python train.py --d_model=256 --norm="rmsnorm" --rope_base=6190.0 --tie_embeddings=false --init_std_qkv=0.0454 --init_out_by_depth=true --optimizer="muon_variant" --train_tokens=365600000 --steps=11615
MLP neurons of a small language model. Each row is named by its layer, matrix (down: output weights) and neuron, and shows model dimensions 32-159. Each number is 200 + 40 x the weight over its row's rms, rounded and kept within 0 to 999. A neuron's up and down rows have the sign that makes its largest values positive.
Before each neuron's rows, "fires before" lists the tokens most often just after its 100 highest values on Wikipedia text that the model never trained on. A number after a token or word is its count.

fires before: " |" 31, "." 17, "\n" 6, ":" 5, "=" 4
L20.down508,196,139,196,222,252,123,177,183,261,208,210,241,187,249,159,206,205,203,207,257,156,211,227,156,286,159,275,114,238,212,279,144,157,240,202,214,184,208,150,144,119,232,242,192,213,210,245,254,203,185,236,186,171,184,231,244,169,205,197,185,187,226,210,209,263,243,158,66,217,166,143,96,167,260,213,208,241,197,306,165,207,250,154,229,163,243,198,193,203,208,150,299,233,194,170,207,195,189,229,124,242,166,179,263,147,145,217,240,200,238,207,212,231,166,178,221,183,169,240,260,237,152,168,222,180,132,199,232

fires before: "6" 57, "5" 40
L20.down612,174,212,106,209,149,134,196,207,208,230,258,249,200,214,147,225,162,177,249,252,198,187,205,164,230,222,179,146,234,239,236,207,174,219,199,206,259,197,143,275,202,299,159,177,241,214,182,223,257,130,174,198,185,240,226,192,248,188,145,182,250,236,241,264,192,218,207,177,190,162,221,153,195,211,244,265,200,199,212,250,211,143,153,266,150,213,254,169,160,232,252,161,168,189,211,215,187,231,166,218,202,187,240,244,198,196,186,223,225,212,235,206,198,159,249,252,130,183,268,176,213,208,173,245,198,145,276,234

fires before: " " 43, "s" 5, " Released" 5, " |" 5, " G" 5
L8.down221,176,138,210,233,193,200,258,208,230,173,187,258,147,150,170,210,134,217,190,232,215,120,213,247,161,182,173,158,185,231,134,131,111,235,241,252,98,243,177,164,202,280,169,144,182,133,176,162,147,230,240,211,252,168,220,198,263,194,186,178,201,166,238,140,226,171,215,338,198,165,207,145,121,208,198,192,230,207,189,181,262,149,148,195,193,202,219,101,215,258,242,182,246,195,227,169,144,195,278,194,254,133,205,224,197,244,216,261,202,165,193,202,233,206,199,198,167,233,158,234,148,238,254,248,186,218,191,192

fires before: " " 33, "==" 8, " ==" 7, " of" 5, " Vol" 5, " the" 4
L13.down366,173,189,185,216,244,225,217,246,142,157,179,207,216,209,235,193,171,224,213,302,200,202,229,191,233,320,160,188,107,214,166,229,240,198,223,255,218,232,187,221,238,176,224,197,221,164,227,211,234,210,199,221,213,146,227,191,120,184,251,184,206,220,208,196,270,184,265,182,137,260,142,222,204,176,188,125,253,200,189,200,178,262,185,203,158,152,185,152,232,195,203,211,202,221,155,191,151,229,160,291,190,170,142,242,158,191,185,126,188,123,184,130,118,232,268,203,181,219,171,218,201,167,208,258,177,218,213,188

fires before: "." 53, "ow" 4
L13.down444,176,211,177,218,150,277,191,117,219,191,245,200,191,114,188,144,172,186,173,173,227,187,284,169,162,195,204,196,158,177,243,174,206,255,190,193,270,238,253,203,184,194,152,199,240,268,126,189,180,151,150,81,191,75,195,183,180,204,178,170,155,245,90,196,294,243,198,193,243,188,134,197,193,190,179,179,183,170,229,230,159,160,281,198,223,188,192,128,222,197,188,239,171,232,352,215,114,224,249,170,192,236,222,179,152,231,236,174,197,273,181,160,198,220,162,205,160,167,226,211,187,169,258,272,215,204,237,159

fires before: "0" 40, "1" 19, "3" 4
L16.down233,162,166,275,282,227,196,240,201,138,238,219,280,254,187,207,234,220,135,227,221,208,226,217,181,183,188,141,124,201,147,246,251,183,226,244,140,171,160,165,154,234,216,218,169,212,190,209,152,297,193,181,168,202,167,208,244,248,222,202,188,230,248,232,167,237,207,211,265,261,234,231,196,220,262,304,220,177,240,218,161,178,122,197,240,192,186,182,241,215,199,109,211,186,197,227,172,207,187,217,177,192,189,187,113,167,161,163,241,157,187,155,128,139,170,242,198,224,175,230,229,170,197,215,267,169,238,203,230

fires before: " " 85
L13.down44,200,217,277,250,184,172,162,163,185,97,163,239,193,222,244,200,166,209,182,178,194,259,233,206,135,279,260,183,168,286,187,137,205,236,229,213,217,209,195,217,168,242,120,182,311,202,254,230,219,264,200,119,204,189,189,153,185,137,205,200,255,249,183,180,189,272,256,211,153,265,252,167,201,225,229,199,161,188,177,190,228,184,136,195,180,135,206,172,255,239,213,207,203,130,254,153,184,178,125,179,157,152,183,253,162,201,224,225,176,162,173,189,176,198,199,223,180,198,165,207,212,204,209,239,177,149,129,212

fires before: " " 43, "\n" 19, "," 4
L9.down394,189,259,230,241,209,167,205,187,224,187,203,191,226,173,266,142,229,144,149,194,152,235,218,271,235,173,196,205,257,192,225,143,202,195,201,241,150,191,256,266,172,283,203,183,197,189,262,206,244,211,185,188,247,198,184,274,213,283,174,203,220,214,174,191,172,211,202,117,148,227,195,246,211,181,208,203,221,219,209,235,200,120,186,162,259,158,193,248,244,185,197,165,237,206,177,171,200,272,185,226,186,197,237,181,209,205,192,202,226,220,178,259,197,219,224,219,184,216,170,205,113,216,216,200,182,286,223,165

fires before: "s" 55
L17.down452,245,199,225,140,182,198,196,159,171,171,221,221,194,219,232,175,210,166,153,222,253,225,196,211,150,274,245,139,200,240,207,124,171,303,189,214,183,197,196,279,244,240,197,219,211,237,166,205,196,235,209,216,216,183,185,158,245,257,197,154,270,291,264,200,203,163,141,200,185,151,255,240,170,212,213,221,247,180,219,85,166,187,268,213,170,173,180,202,194,162,201,111,206,188,157,236,204,172,258,248,126,239,241,187,201,232,223,198,301,226,224,233,191,151,204,310,126,223,190,188,141,155,143,207,158,202,177,179

fires before: "9" 21, "8" 17, "5" 10, "6" 10, "1" 9, "2" 6
L15.down486,143,214,146,126,185,215,226,201,251,221,224,199,183,201,181,210,172,214,242,131,210,288,169,196,263,170,111,151,165,237,210,169,186,180,179,189,244,230,158,209,147,187,192,231,233,235,236,174,194,182,228,197,232,237,214,218,138,274,133,189,136,240,191,185,169,188,205,211,175,201,237,237,186,192,181,164,237,221,167,240,252,180,141,287,223,146,243,265,182,276,227,79,163,134,231,239,257,241,176,197,296,225,208,204,241,129,204,182,127,175,205,202,153,136,207,92,188,229,253,168,167,177,237,217,176,217,183,190

fires before: "2" 23, "1" 18, "3" 17, "5" 13, "0" 11, "4" 10
L17.down612,144,255,250,208,222,179,234,186,219,271,188,189,154,187,203,239,229,204,231,124,155,241,250,200,205,163,248,236,163,121,242,195,147,195,196,205,190,207,192,199,182,132,260,149,208,192,210,157,198,177,213,182,173,164,188,171,197,169,137,173,138,234,221,212,196,152,257,175,194,200,221,165,125,181,203,131,225,228,271,199,148,98,181,196,236,299,287,228,183,182,236,219,266,170,192,248,275,251,186,243,307,169,241,295,298,219,202,222,194,217,228,248,267,225,213,356,284,172,131,202,161,97,175,159,185,179,195,191

fires before: "s" 88, "t" 5
L16.down521,260,192,200,175,216,202,227,172,149,206,242,231,164,206,224,208,215,172,212,175,214,210,189,213,180,154,148,199,226,142,190,154,193,212,269,197,199,229,201,176,191,195,194,180,224,232,161,145,191,175,245,112,209,146,219,236,300,189,231,115,250,251,210,231,164,218,225,188,247,165,240,204,211,230,196,199,215,248,148,211,147,268,209,222,208,204,250,182,225,174,225,149,231,265,232,187,195,106,269,253,198,168,145,130,146,191,257,120,205,198,161,144,208,252,155,275,226,221,272,184,204,142,184,210,258,216,262,63

fires before: "0" 37, "9" 25, "8" 13, "4" 11, "3" 4
L19.down502,215,256,202,255,126,194,224,143,170,194,193,131,191,223,263,200,236,225,220,213,173,152,234,236,209,240,242,185,148,189,283,241,272,190,165,270,211,239,239,225,223,194,200,171,200,238,246,195,145,181,147,184,203,261,250,205,201,227,128,272,162,236,163,150,145,181,176,190,209,204,205,186,220,201,186,188,152,239,184,195,299,259,188,170,257,159,190,198,134,226,156,251,204,220,222,226,180,220,205,188,259,277,164,245,198,157,235,210,170,217,162,241,183,216,237,226,213,175,190,164,152,199,182,172,218,161,260,166

fires before: " " 57, "\n" 5, "s" 4, " of" 4
L13.down495,160,134,190,221,155,178,203,175,171,211,200,210,244,185,215,160,194,225,273,265,228,211,217,201,166,205,301,114,197,238,189,180,148,204,253,197,224,145,210,204,217,247,203,177,212,188,196,175,169,252,197,222,206,169,199,265,218,184,193,266,198,189,193,228,255,244,178,208,188,227,176,127,148,167,207,196,217,127,211,240,212,147,204,203,174,175,222,179,239,186,170,263,210,199,160,211,230,212,175,203,179,124,148,251,148,137,200,248,81,241,215,213,193,136,249,186,160,242,241,233,222,189,186,195,195,183,224,285

fires before: " that" 36, " as" 14, "s" 7, " the" 5, " of" 4, " to" 4
L19.down467,194,178,213,182,164,116,158,186,195,192,224,163,230,269,134,178,148,151,194,233,98,129,200,245,217,173,178,205,193,226,207,216,156,289,186,196,227,177,215,218,272,288,210,174,208,150,251,120,190,178,250,163,194,227,183,235,137,205,220,181,219,151,203,170,175,233,224,246,242,132,193,191,133,190,188,198,294,266,168,130,176,211,154,176,216,208,255,165,156,282,212,243,194,209,229,247,205,251,145,214,193,238,192,253,228,158,246,201,183,197,127,206,247,213,202,228,268,172,185,189,216,176,165,199,187,248,182,205

fires before: "\n" 26, " The" 18, " He" 7, " It" 5
L13.down340,167,250,244,229,247,263,156,222,238,241,178,232,158,198,162,255,204,127,206,234,201,203,157,237,203,229,264,216,220,200,145,151,206,212,262,223,240,123,221,227,229,216,158,165,248,162,259,142,195,138,195,174,234,215,169,194,239,175,217,222,177,132,183,170,188,165,205,195,279,174,228,194,207,275,224,202,204,238,245,210,152,141,278,195,235,187,196,184,145,176,169,169,198,210,137,237,190,146,183,213,185,242,167,202,195,199,221,169,190,192,235,150,187,197,258,181,217,223,253,182,138,203,197,183,240,257,179,173

fires before: "'" 18, "9" 13, "0" 11, "7" 8
L19.down507,166,224,212,186,248,172,155,161,130,187,106,164,206,273,223,218,236,195,162,234,201,272,211,269,192,242,211,148,205,232,221,183,277,182,239,135,138,184,215,207,184,252,160,182,195,173,231,220,220,201,272,191,219,164,276,251,276,192,199,200,207,208,218,98,211,211,252,204,197,221,178,213,167,156,203,197,216,203,184,156,138,214,264,166,267,221,173,206,232,175,231,215,132,190,191,89,199,205,280,108,181,158,209,222,156,241,220,139,221,234,188,150,215,159,267,263,155,225,184,158,214,221,186,211,184,206,227,133

fires before: "ing" 15, "s" 14, " in" 12, " of" 11, "ed" 7, "," 4
L4.down189,204,170,171,153,246,185,229,152,165,239,181,171,222,302,182,245,176,204,237,151,111,207,145,195,206,206,166,204,276,200,157,146,190,192,207,197,147,151,201,204,135,248,243,260,232,131,192,312,228,243,170,249,218,190,273,185,218,218,182,128,176,110,146,163,169,278,153,234,193,209,214,150,168,223,286,166,193,235,162,207,229,236,177,225,258,193,93,139,160,203,209,200,245,205,280,224,223,256,188,234,177,261,212,148,121,207,138,162,219,163,150,215,188,169,233,199,199,136,114,274,181,215,191,230,204,202,168,219

fires before: "9" 41, "8" 31, "7" 9, "6" 6, "1" 5, "5" 5
L16.down204,189,186,231,178,264,242,183,269,240,229,147,229,133,182,202,199,186,162,229,210,155,118,150,207,154,171,249,255,177,269,180,236,192,144,236,135,210,244,193,197,201,168,144,199,199,163,218,147,265,208,192,173,242,223,223,251,237,223,217,242,198,223,225,191,238,203,259,170,195,169,261,182,276,264,233,247,145,210,198,232,221,186,211,288,244,189,113,228,172,157,110,244,198,189,252,147,160,159,181,146,248,158,224,175,163,98,188,169,248,193,192,181,131,186,142,221,180,238,270,185,296,258,162,224,193,144,220,176

fires before: "," 28, "." 16, " the" 6, " (" 6, " |" 5
L11.down378,215,215,175,201,249,200,193,155,289,159,194,205,140,186,173,155,198,163,193,185,204,210,247,208,248,248,197,198,191,264,193,224,243,265,199,176,261,178,233,227,180,174,218,217,164,188,258,225,157,230,238,219,217,202,216,216,202,199,223,157,224,169,227,203,202,157,193,77,239,259,155,254,195,219,242,146,197,156,254,205,191,157,138,225,250,209,270,199,185,204,186,205,243,180,266,232,109,205,214,124,189,130,211,201,130,142,175,223,282,191,210,249,165,194,242,239,180,280,160,190,237,164,208,164,151,203,196,243

fires before: "\n" 94, "," 4
L20.down27,197,201,210,248,155,197,155,134,195,223,166,210,204,206,219,165,135,161,147,207,185,204,175,191,152,239,176,142,149,183,218,228,274,165,258,238,203,162,256,172,213,260,160,203,199,156,202,242,219,217,194,227,236,201,155,239,147,177,268,181,239,224,146,206,223,193,173,123,226,205,251,196,224,231,237,144,207,160,195,190,216,200,250,210,202,202,265,220,235,134,244,203,195,182,232,185,249,213,198,237,160,175,207,148,308,233,213,208,197,147,192,239,189,248,230,199,177,203,170,177,194,250,198,282,175,198,176,146

fires before: "2" 35, "1" 19, "3" 13, "0" 10, "4" 9, "5" 5
L13.down473,186,216,226,266,166,225,168,232,306,190,208,183,160,228,184,209,224,230,179,205,154,268,188,192,211,153,324,207,242,165,180,191,207,183,215,201,204,175,167,200,233,243,138,175,187,262,150,213,194,188,215,189,171,204,228,154,214,148,163,252,176,211,249,158,156,131,225,190,199,207,294,209,199,210,225,243,202,228,226,234,236,179,192,249,215,190,186,182,232,214,248,238,208,105,193,213,125,312,257,258,287,276,211,176,240,219,170,231,261,218,247,260,167,139,189,234,216,251,212,167,191,164,217,174,236,210,191,178

fires before: " " 69, " of" 8
L13.down222,238,187,232,143,136,164,232,156,165,235,216,245,162,241,190,161,226,194,289,199,167,278,245,132,189,272,120,166,214,243,224,183,187,232,207,204,182,195,187,121,231,293,155,197,192,133,265,247,199,264,243,170,226,215,201,245,226,227,231,165,158,179,145,158,157,229,184,182,165,200,295,171,229,113,146,144,235,169,150,182,320,166,180,247,210,185,258,199,183,238,175,255,205,230,202,164,209,164,112,174,210,189,224,169,159,197,210,194,133,202,246,188,225,178,138,195,152,251,136,187,206,240,166,257,205,189,223,277

fires before: "s" 22, "." 12, " of" 11, ";" 8, "," 6, ":" 6
L4.down180,174,159,217,249,267,202,246,186,132,133,205,243,217,298,168,272,150,180,231,221,168,175,250,193,202,241,226,237,196,307,246,158,208,185,260,203,235,137,170,132,206,140,179,270,347,160,228,213,169,196,232,127,172,129,196,181,206,259,203,206,218,126,125,196,191,169,180,169,162,162,227,158,199,194,219,230,213,192,202,173,221,145,239,178,312,193,155,225,205,203,165,229,232,212,227,185,227,199,101,129,182,181,163,187,209,226,255,178,264,193,153,228,240,244,194,226,278,167,132,208,206,195,239,204,227,167,171,246

fires before: "," 28, "." 18, " of" 6, " in" 5
L15.down438,113,216,213,222,170,152,200,219,97,222,184,186,203,266,237,253,230,222,180,202,241,162,192,223,245,149,221,251,264,216,212,176,154,177,141,181,244,169,179,209,207,198,157,210,247,153,174,201,167,197,218,179,184,168,293,211,218,219,214,233,203,189,105,150,146,206,196,146,159,245,145,174,276,188,243,259,193,210,189,203,205,179,239,209,148,203,188,211,139,133,246,107,228,202,214,226,189,232,151,96,161,241,235,182,135,256,191,199,227,222,139,175,169,220,178,185,168,197,205,242,191,206,180,225,129,175,132,255

fires before: "0" 42, "1" 16, "2" 9, "3" 7, " |" 6
L20.down70,222,212,147,134,292,227,180,186,185,232,251,185,233,174,241,175,237,172,229,188,209,246,246,249,145,235,271,205,142,248,177,178,181,268,160,185,194,242,137,204,180,182,247,170,173,129,192,193,173,181,152,251,138,153,242,206,196,271,262,219,163,174,245,171,185,166,222,200,182,249,191,139,157,199,199,204,203,163,162,174,199,111,190,201,196,178,208,196,201,204,231,232,202,223,239,242,131,251,242,193,226,206,202,210,217,193,229,131,165,228,256,207,247,236,201,281,213,250,206,205,193,257,194,140,230,179,197,254

fires before: "," 60, "–" 4, " the" 4
L15.down461,244,176,208,181,146,128,222,162,236,141,149,162,210,150,225,190,237,205,178,141,183,201,177,314,206,162,277,239,208,223,98,169,194,163,188,234,232,192,238,214,223,271,230,214,149,200,218,161,194,197,149,178,168,158,196,224,197,190,141,201,163,160,190,259,207,197,179,269,195,205,207,215,177,184,237,271,236,221,156,142,224,211,166,241,286,193,147,213,172,241,199,213,257,220,209,218,253,204,192,166,177,187,165,158,205,201,263,239,184,213,205,173,283,228,245,187,169,141,182,278,156,175,219,251,228,270,242,166

fires before: " |" 21, " were" 11, " of" 8, " (" 7, " had" 6, " to" 4
L4.down350,253,190,228,235,237,230,216,144,163,171,203,153,185,161,222,228,155,70,254,154,214,190,237,247,231,260,115,240,215,161,242,200,212,129,156,199,192,160,193,207,166,184,210,257,220,179,189,213,246,174,261,182,239,175,228,239,170,213,181,93,181,158,176,224,212,169,267,150,191,228,192,186,172,193,228,200,151,229,170,220,207,210,119,168,136,201,240,216,195,192,130,195,248,239,158,179,194,155,195,157,218,198,155,219,200,230,279,172,217,174,226,212,216,145,214,213,237,271,123,239,239,261,195,276,130,212,222,216

fires before: "9" 23, "0" 20, "1" 20, "8" 18, "2" 13
L8.down617,209,212,140,270,168,230,244,156,198,245,186,172,200,239,188,193,176,224,193,194,274,196,151,155,152,189,312,184,168,205,176,193,161,190,247,253,194,151,263,159,221,229,187,266,242,244,197,205,220,232,162,211,170,237,225,223,209,132,227,181,206,200,161,194,160,105,239,221,226,151,231,243,154,143,182,228,165,261,218,117,213,217,263,158,246,259,158,177,252,216,180,239,186,188,195,200,86,217,201,206,233,200,213,129,231,216,255,160,218,171,179,246,234,159,178,225,196,269,98,223,187,240,227,206,132,215,172,150

fires before: "s" 80
L20.down90,223,161,229,125,193,133,162,146,154,211,108,161,261,172,176,114,136,216,162,247,235,236,243,208,148,245,166,208,173,205,159,141,180,278,109,147,180,235,160,176,219,214,247,197,195,138,223,242,169,172,258,223,189,188,148,241,307,185,151,190,147,171,237,216,179,167,161,164,200,170,232,163,155,173,183,219,179,189,146,220,268,206,200,163,137,202,183,166,184,219,166,196,198,277,201,262,242,143,246,216,252,139,190,229,188,241,216,179,179,259,251,198,164,240,203,234,174,261,164,249,207,180,247,169,147,127,218,116

fires before: " |" 63, "." 5
L16.down446,256,195,159,201,203,262,272,166,140,222,162,210,151,140,258,240,280,124,247,197,161,111,262,199,156,176,189,194,187,228,233,259,177,230,198,178,210,277,247,190,180,162,142,177,190,152,175,215,164,158,167,203,177,194,252,236,123,198,206,200,194,233,211,163,193,129,202,206,241,233,200,156,182,132,188,237,257,151,310,252,154,200,141,158,225,224,214,261,229,157,210,200,167,256,369,238,267,192,209,168,162,170,162,221,200,165,150,226,143,231,253,226,253,227,225,210,203,140,145,205,217,151,231,208,202,235,201,206

fires before: "0" 39, "1" 7, "5" 7, "3" 7, "7" 6, "8" 5
L8.down44,166,200,250,206,156,231,236,212,220,179,218,218,194,233,206,214,215,188,209,197,219,183,117,243,176,165,247,191,178,158,249,214,204,152,217,156,169,230,153,200,212,201,247,171,211,117,212,319,228,211,193,163,238,103,209,203,180,202,129,159,234,117,205,196,227,209,204,130,151,152,190,189,209,183,162,207,215,135,255,183,181,241,128,171,263,183,158,179,185,232,160,136,247,238,259,272,248,162,272,264,157,245,231,247,211,143,88,212,157,161,191,152,180,173,186,227,198,220,251,235,202,219,182,238,227,260,280,190

fires before: "," 24, "." 21, " of" 10, " and" 4, " in" 4
L17.down226,193,155,187,202,198,188,171,228,174,176,217,268,266,181,239,246,166,176,223,176,218,201,248,220,102,184,209,195,197,234,168,247,199,165,155,131,183,224,194,185,172,213,154,221,207,201,112,227,275,215,211,168,238,188,247,183,184,218,171,208,88,229,201,148,178,134,182,181,254,167,210,65,194,152,239,270,257,174,232,157,162,191,232,196,178,284,149,237,225,228,149,226,196,151,198,201,141,219,136,232,124,199,236,153,134,191,203,235,297,207,227,238,211,171,154,247,175,168,182,149,126,167,220,163,204,212,133,207

fires before: " |" 23, " was" 18, " is" 13, " (" 5
L17.down101,238,206,219,182,181,154,233,203,197,146,188,186,118,186,189,210,159,217,166,223,145,235,182,207,149,200,181,153,166,268,159,235,215,232,194,272,135,169,100,176,161,180,262,225,273,165,86,286,153,256,214,218,213,284,184,216,179,227,213,192,230,224,185,184,235,190,210,177,194,260,148,208,227,184,202,209,126,170,241,244,172,195,216,203,183,209,238,224,170,231,157,149,195,290,108,230,241,184,259,231,176,172,213,223,153,217,200,204,225,200,291,197,201,118,218,104,227,187,193,293,230,231,253,229,138,250,303,220

fires before: "," 19, "." 14, " and" 8, " in" 7, "s" 6, " (" 4
L20.down299,165,334,231,220,265,158,199,180,165,201,193,189,232,186,171,190,181,186,181,170,207,244,197,238,156,137,142,212,197,273,186,197,180,265,214,218,218,95,225,216,195,195,192,167,185,173,191,124,201,154,160,218,219,246,187,240,234,244,140,148,175,149,134,254,190,151,235,147,217,246,174,201,256,130,226,220,230,116,175,246,141,171,209,247,195,252,223,166,259,221,201,167,241,135,141,159,146,258,190,205,193,227,265,213,180,163,266,240,247,234,198,165,168,185,184,236,226,192,186,195,109,175,187,216,233,206,218,196

fires before: "0" 62, "." 6, " " 5
L3.down509,213,165,202,244,165,232,230,196,221,228,181,171,64,188,145,180,216,189,209,199,254,190,153,218,183,194,237,257,218,185,248,219,252,139,259,203,228,253,199,216,130,202,227,214,218,106,233,235,192,201,216,129,171,210,207,267,212,170,234,186,257,279,173,203,191,150,154,226,202,215,184,180,135,224,196,246,179,247,244,166,230,218,171,109,206,217,212,128,272,190,186,255,185,192,168,233,201,185,231,192,241,238,194,260,181,229,194,185,220,173,172,188,215,179,171,221,175,188,182,191,205,266,238,175,187,210,167,215

fires before: "2" 36, "3" 19, "1" 8
L15.down222,169,189,156,180,263,166,218,181,161,159,171,129,201,203,221,208,281,176,228,169,109,221,148,197,265,175,206,285,231,181,219,235,167,159,139,135,120,243,268,219,265,184,162,170,181,284,170,181,104,173,141,192,176,154,225,193,323,171,209,121,176,259,197,189,136,189,142,184,213,237,283,184,195,232,134,244,193,183,221,189,236,207,202,268,201,198,170,185,261,216,197,182,191,194,199,175,196,270,205,156,196,197,172,195,169,173,283,201,182,223,318,170,165,196,281,252,196,237,251,255,139,264,231,182,245,224,239,248

fires before: "\n" 36, " of" 11, " coach" 6, "s" 5, "ing" 5
L20.down461,127,257,161,194,175,179,172,205,240,134,251,162,188,185,175,219,123,191,237,245,220,168,187,225,177,223,215,189,244,301,245,156,192,220,118,198,215,199,197,175,171,188,180,177,177,159,191,258,182,202,190,202,214,181,297,276,221,273,178,155,231,183,167,201,207,183,218,158,239,186,244,237,206,170,120,269,147,213,105,205,261,111,241,235,228,214,135,195,166,248,231,198,188,173,183,263,291,223,229,233,252,254,226,216,151,230,158,205,159,214,187,231,89,223,200,214,181,177,222,184,200,185,213,182,204,222,231,162

fires before: " |" 19, "," 12, "'" 8, " (" 8, " was" 6, " and" 5
L11.down640,279,253,214,205,237,137,183,197,235,213,184,182,158,220,241,188,149,138,188,156,255,200,237,223,199,243,184,266,251,89,214,293,202,128,220,218,206,168,159,238,185,184,104,201,132,133,216,193,233,216,243,253,177,176,153,185,243,255,230,211,129,167,202,135,247,185,152,168,183,196,193,196,195,291,200,128,214,202,224,209,332,186,192,128,236,196,125,229,175,226,212,200,191,239,207,227,150,212,217,196,198,208,194,217,217,239,141,155,223,223,260,229,145,163,247,184,281,264,136,216,137,195,172,244,193,189,142,175

fires before: "1" 14, "6" 11, "7" 9, "9" 9, "3" 9
L7.down517,250,134,203,141,215,188,194,141,182,174,205,179,164,266,206,194,185,182,207,186,156,259,217,242,221,206,234,258,111,236,221,255,281,158,262,221,177,230,180,138,292,191,217,184,166,182,198,275,249,196,177,179,187,148,256,216,271,260,180,202,167,182,212,236,187,203,195,173,96,211,178,202,179,197,210,185,210,151,173,256,224,187,207,215,238,218,144,269,136,153,168,256,247,175,233,250,186,206,178,218,134,170,205,175,131,177,178,179,205,282,238,135,234,151,295,189,166,223,250,198,138,220,204,172,207,184,177,237

fires before: "." 49, ")" 4
L13.down555,245,283,201,158,174,244,209,163,221,220,302,237,179,168,218,283,192,179,221,219,229,117,182,212,153,186,276,251,207,229,190,167,225,188,177,207,158,240,237,218,174,229,139,214,190,154,114,239,291,215,220,218,222,208,89,149,242,209,216,207,209,151,214,234,182,193,196,171,239,217,127,74,208,215,190,197,251,158,236,169,215,212,220,197,205,246,221,266,226,207,191,219,203,246,278,157,231,237,202,240,94,79,230,226,240,208,199,239,171,204,230,218,179,191,230,209,189,191,197,260,177,204,181,163,131,209,174,278

fires before: "s" 59, "==" 6
L8.down201,191,171,209,172,174,158,196,151,223,197,247,193,216,168,157,237,242,204,210,148,192,213,240,201,208,219,283,241,214,189,257,198,207,238,284,165,224,268,217,203,172,149,189,191,186,264,255,206,245,221,261,106,199,275,201,149,149,223,191,146,157,179,207,234,230,209,157,210,234,191,209,236,168,179,201,189,176,260,190,196,172,191,211,260,197,174,68,164,172,222,184,140,175,225,179,235,234,154,206,228,209,203,238,279,206,189,284,254,266,87,178,233,235,185,187,304,223,182,153,210,169,100,166,201,221,156,200,167

fires before: " " 39, "s" 5, " Cup" 5, " Stone" 5, " Night" 4
L7.down223,163,225,195,247,142,138,156,196,240,225,125,185,235,217,189,176,160,224,140,154,226,147,196,216,133,187,253,262,187,150,175,223,182,160,155,142,199,257,269,185,196,225,205,298,284,217,167,170,236,179,176,163,203,215,188,141,298,239,247,156,189,232,196,258,216,180,232,217,235,198,193,133,150,174,237,231,238,239,248,240,178,201,163,132,218,244,208,131,239,209,264,189,266,111,201,199,212,187,166,158,231,187,170,152,142,168,210,253,195,158,150,237,202,189,233,252,228,207,185,175,181,193,227,76,203,175,172,202

fires before: "-" 22, "\n" 18, "|" 13
L7.down183,164,235,177,208,202,190,233,225,263,169,163,311,196,259,260,192,167,142,146,190,181,152,123,254,159,99,226,315,267,237,230,262,192,195,239,179,202,205,222,194,233,242,215,159,276,221,219,123,153,265,230,232,261,206,180,196,192,317,198,184,224,153,133,163,221,240,145,189,204,188,164,202,157,193,245,224,241,197,247,120,212,200,174,162,216,164,164,219,228,195,189,121,201,185,230,227,170,171,202,165,145,254,137,213,123,166,276,217,249,197,192,138,131,170,197,245,218,152,172,185,136,217,188,160,207,214,209,182

fires before: " a" 30, "\n" 13, ":" 10, " UTC" 9, " an" 7, " " 7
L7.down576,203,262,160,272,239,129,169,199,188,184,235,140,173,219,154,213,158,197,210,187,179,196,246,154,171,175,139,177,194,238,206,170,249,227,219,182,152,194,208,255,192,251,238,225,217,200,229,196,165,277,200,152,260,165,193,194,190,189,157,168,219,247,214,179,251,199,247,146,238,216,180,193,229,150,161,225,182,188,228,232,201,198,219,187,109,233,223,202,124,187,187,195,213,183,186,237,193,202,173,217,222,222,197,266,205,235,168,181,186,200,190,307,204,120,204,225,212,206,222,274,239,184,228,207,252,216,183,212

fires before: "0" 30, "1" 28, "2" 16, "9" 12, "7" 4
L7.down51,187,249,231,250,184,242,209,201,221,180,174,215,188,234,214,175,155,180,167,226,244,206,194,125,138,161,192,126,245,128,210,244,178,318,248,191,209,144,202,139,204,195,243,196,132,263,266,231,243,226,147,249,246,204,272,142,193,210,242,171,211,199,221,195,150,188,187,174,203,207,227,298,169,210,232,206,148,244,160,197,259,231,219,198,254,200,251,179,251,187,180,227,237,139,133,126,247,195,185,170,200,196,194,200,176,167,225,149,187,201,156,165,202,199,219,212,181,173,237,264,188,242,259,240,141,245,211,182

fires before: "," 61, " the" 8, " he" 6
L13.down542,147,216,217,204,207,203,149,144,176,226,187,146,148,229,253,145,187,242,135,233,162,158,251,162,201,209,310,254,237,235,230,159,217,288,186,237,219,171,181,231,171,266,218,135,284,332,208,172,209,221,234,238,190,229,204,251,206,149,209,204,228,204,221,216,204,118,210,191,252,209,170,263,148,181,249,252,214,239,264,134,148,140,188,204,212,238,176,221,169,135,233,152,235,177,187,207,128,296,117,208,185,176,158,246,165,167,221,230,177,195,235,176,229,242,183,204,226,214,167,153,190,178,213,249,171,250,165,149